Weights of a small GPT-style language model, trained from scratch on English Wikipedia: tied embeddings.
MLP neurons of a small language model. Each row is named by its layer, matrix (up: input weights) and neuron, and shows model dimensions 96-159. Each number is 128 + 32 x the weight over its row's rms, rounded and kept within 0 to 255.
After each neuron's rows, "fires in" lists the words (lower case) most often at its 100 highest values on Wikipedia text that the model never trained on. A number after a token or word is its count.

L2.up956 [159 140 109 151 150 170 114 139 114 131 133 164 105  69  87 125 126 144 161 122 111 128  97 127 123  66 160 144 173 106  88 106 166 117 132 141  93 149  76 137 164 151 142 125 112 147 156 172 121 177  62 121  94 141  98 171 141 128 156 136 126 150 130 137]
fires in: "on" 23, "of" 16, "in" 15, "al" 11, "algebras" 4, "alpha" 4

L2.up515 [ 52 182  83 113  89 101 150 151 152 139 120 124 145  58 207  90  83 121 136 110 170 170 180 152 115 146  98  83 167 145 143 114 103 116 106 117 126 115 154 135 104  99 149 103 177 118 143  70 220 168 118 121 132  52 168 134 150 122 115 106 147 104 151 125]
fires in: "from" 28, "near" 5, "warwick" 5, "outside" 4, "place" 4, "at" 4

L5.up956 [112 172 128  92 161 131  73 142  75  87 138 141 113 140 134 145 149 168 138 135 101 137 146  58 133  98 107 189 142 107 203 130 175 158 142 129 111 100  93 113 168 114 125 161 141 126 127 161 151 165 163 106  93 108 158  96 151 132 172 152 129 132  84 133]
fires in: "all" 12, "several" 11, "some" 9, "many" 8, "two" 6, "most" 6

L5.up393 [149 110 133 129 162 142 112 106 150 142 109 175 198 151 161 112 159 163 146 180 134 128 105 181 148  35 116 161 172 108  79 120 107 136 110 183 145 173 137 128 144 102  68 117 141 128 186  91 147 107 171 106 107 122 207 178 138 115 162  98  82  36 108 147]
fires in: "during" 26, "after" 23, "since" 11, "following" 10, "of" 8

L5.up360 [193 123 115 181 135 188 160 151 142 121 192  60 115 117  96 134 114 149  92 156 193 119 153 168 147 150  49  80 116 118  87 133 121 126 177  98 135 152  73  88 120 103 148  98 101 149 163 117 157 186 131  60 113 139 149 134 100 128  85 161 105 164 163 132]
fires in: "which" 40, "it" 39, "that" 8, "who" 4

L2.up269 [137 141  98 200 101 158 136 124 130 132 101 184  94  85 131 149 138 115 135 155 161  70 150 133 136 103 117 185 105 171  73 146 129 113 122 145 137 123 157  51 189 142 103 172 123 100  71  95 110 186  96 128 148 142 126 138 129 180 117 133 128 143 134  87]
fires in: "s" 45, "of" 15

L2.up738 [117 163  84 130 182 143 107 132  83 141 163 160  92 142  83 140 163  96 103 126 169 174  96  88 137  56 103  81 198 193  85 186 103 160 124 114 130 108 155 118 104  92  90  92  60 146 167 130 130 116  48  92 131 139 182 120 140 120 115 155 161 143 189  63]
fires in: "as" 24, "at" 12, "with" 9, "after" 6, "in" 6, "fatso" 5

L5.up36 [106 113 132 190 128 120 134 133 116 117 116 120 138  78 137 132 104  82 136 163  78 111 141 115 115  91 129 175 126 122 150 144 189 166 137 106 151 119 147 146 127  80 141  96 114 167 126 122 160 167  96 204 104 127 126 140 146  58 154 120  86 123 181 105]
fires in: "an" 79, "another" 4

L5.up979 [101 115 110 171 146 117 173 100 108 148 179  91  99 132  93 113 140 132 153 148  64 140 117 131 191 117  94 142 138  98 103 139 167 106 186  44  81  92 154 134 188 180 152 108 145 186 114 163 169 105  73 114  96  90 133 172 146 135 151 126 120 184 111 168]
fires in: "an" 63, "another" 5, "u" 5, "anomia" 4

L2.up644 [ 75 108 127  67  98 159 166 146  77  82 109 129 133 103  74 127 151  85 164 105 120 183 191 149 135  89 140 100 114 115 135 195 155 106  75 168  96 104 140 144 114 162 119 147 113 156 147 133 154 149 104 139  71 135 152 158  75 125 114  91 108 148 160  60]
fires in: "to" 21, "edwards" 7, "served" 7, "jost" 6, "worked" 5, "elvis" 4

L5.up547 [113 114  74 149 172 131 147 130 113 165 128 137 119 166 138 137 119 142 109 215 176 122 164 143  85 173  95 122  95 167  64 122 101 163 138 124 145 116 126 109  88 146 130 142 137 110 103 147 165 159 161 134 122 111 135 142 149  88  85  97 152  72 146 165]
fires in: "is" 23, "be" 21, "been" 16, "very" 8, "while" 5

L5.up55 [128 103  90  42 156  77  87 126 142 102 105 136 123 123 128 122 113 171 145 175 139  99 152 113 162 128 113 108 114 135  63 127 139 105 121 125 145  97  61 120 135 126 143  97 148 185 131 100 101 215 126 130 172 161 153 129 146 200 156 190 151 142 181  87]
fires in: "on" 39, "at" 23, "to" 7, "of" 6, "in" 4

L5.up849 [158 138  88 100 128  98 125 120 149 113 142 127 141 135 153 108 122 150 136 147 158 136 148 112 147 121 151 157 112 141 106 131 141 116 102 134 146 227  75 131 132 144  78 128 145  93 116  85 147 127 142 100 170 132 150  99 114 140  94  93  94 131 238 116]
fires in: "from" 33, "in" 10, "of" 9, "by" 7, "on" 5, "at" 5

L2.up322 [ 93 201 113 110 134 178 121 178  95 111 134 114  96 180 142 130 148 114 140 130 114 166  72 138 158  62 167 123 135 122 118 171 148  49 116 140 141 139 156 157 115 184 144  89 165 134 108 157 108 124 138 103  91  76 128 160  95  87 130 117 118 121 168  65]
fires in: "its" 18, "her" 12, "for" 9, "his" 8, "your" 7, "no" 5

L5.up431 [220 143 130 144 149  92 115 140 130 117 102 109 170 115 122 128 114 110 139 128 122 108 172  57 139  66 110 132  93 134 167 186 135 189 139 183  54 104 110  87  90 125 165 135 153 158 132 109 129 131 103  77 188 136 150 130 146 139 171 105 116 134 129 114]
fires in: "he" 43, "she" 29, "has" 5

L2.up721 [129 142 102  78 107 157 149 113 153 140 172 124 163 153 130  72 139 156 120 156 178 156 127  98 132  80 151 227 171  97  88 147 145  51  73 117  95 192 135 102 158 151 119 151 119 176 147  87 106 143 139 190 142 136 114 122 139 116 124 145 109 110 131  97]
fires in: "after" 19, "in" 16, "during" 12, "gebhard" 11

L5.up485 [139 142 134 168 142 103 121 145 148 187 108 134 164 101 165 131 131 112 177 150 102 123 122 116 137  61  52  88 140  71 100 151 133 143 160 115 149 106 124  52 111 114 127 110 104 127  96 134 208 122 114  65 108 146 147 129 159 114 123  63 132 116 150  99]
fires in: "an" 56, "anomia" 4, "another" 4

L5.up106 [185  88 129 163 148 114 105 141 152 112 132 178 125 136 133 186  76 121 199 133 106 155 110 168 139 129  88 133 159  75 141 109 119 165 126  31 102 137 100 130 159 130  68  89 150 172 145 112 142 140 115 170 116 150 142  84 104 100 164 138 148 125 146  92]
fires in: "i" 23, "can" 20, "has" 8, "to" 7

L5.up49 [148 180 105 141 112  96 155 151 116 125  66 183 171  71 108 170 173 122 185 118 131  84 162 140  68  84 133 116 105 104 161 122 149 144 163 113 136 124 151 113 119 115  98  64 189 137 175  93 132 167 114 131 150  60  97 120 229 145 133 130 124 209  92 158]
fires in: "and" 26, "so" 13, "such" 8, "but" 5, "steve" 4

L5.up473 [ 92 146 124 117 126 146 154 137 103 129 124 130  61 124  62 144  88 126  82 136 115 110 133  95 100 144 130  76 128 137 132 124  66 157 196 169 107 133 177 135 103  90 196 155 177 131 107 133 155 158 155  94  81  71 160 134  72  80 111 122 127 140 109 162]
fires in: "was" 43, "were" 7, "been" 6, "heligoland" 4

L2.up907 [141 156 124 191 133  68  97 105 144  60 136  92 153 141 127 158 102 185 139 176 130 144 141 179 148 210 132 172 185 141 140 160 151  65  95 112 106  80  89  71 161  74 107 153 134 127 180 158 170 137 135  92  74 116 123 100 187  78 129 110 133 141  94 127]
fires in: "the" 22, "most" 12, "all" 10, "wai" 4, "one" 4, "a" 4

L2.up13 [129 117  84 202  82 162 123 122 138 139 125 123  86 164  82 157 125 127 105 174  77  95 124 128 102 155 111 170  86 159 153 120 135 130  70 152 154  85 162 152 173 110 155 174 116  98 139 156 170 164 128 166 121 132 125 143 125 169 144 163  95 143 166  96]
fires in: "of" 51, "https" 6, "in" 6, "becomes" 5, "great" 4, "prendes" 4

L5.up931 [196 125 104 161 129  96 137  94 144 119 108 132 125 124 168 105 184  94 113 151 131 123 121 134 121 117 131 124  99  90 130 204 144 136  69 151 107 150 145 112 154 163  78  97 110 112 149  65 154  95 125  33 136 143  99  79 113 106 108  76  71 121 122 174]
fires in: "but" 31, "and" 24, "to" 17, "or" 5

L2.up637 [124 135 129 110 151 172 103 152  73 159 144 127  69  93  59 123 134 191 167 113 227  96 119 134  93 158 179 119  74 146 118 115 117 136 110 160  86 161 123  75 120 134 130  34 124 138 163 100 130 124 165 149  73 128  89 169 127  76 177 113 166 137 126  65]
fires in: "had" 32, "was" 13, "would" 10

L5.up206 [154 105 131 119 187 132 148 107  74 152 103 114  60 165 170 172 130  82 153 157 111 132 130 103  35 116 123 120 168 133 145 120 142 113 129 125  84 131 191 161 136 115 149 145 121  93  90 102 107  92  64 156 197  94  90 125 137 112 124 135 140  83 158 112]
fires in: "had" 37, "has" 19, "having" 5, "of" 5

L2.up529 [151 126 146  90 134  99 171 154   4 104 118  82 172 139  87 149  61 176 156 165  72 104 127 111 117  87  59 172  74 110  89 120 115 138 111 126 140 127 149 145 108 163 139 139 112 152 151 137 104 132 121 121 161 149 131  97 126  96 124 152 124 148 174 123]
fires in: "0" 52, "prendes" 7, "outside" 4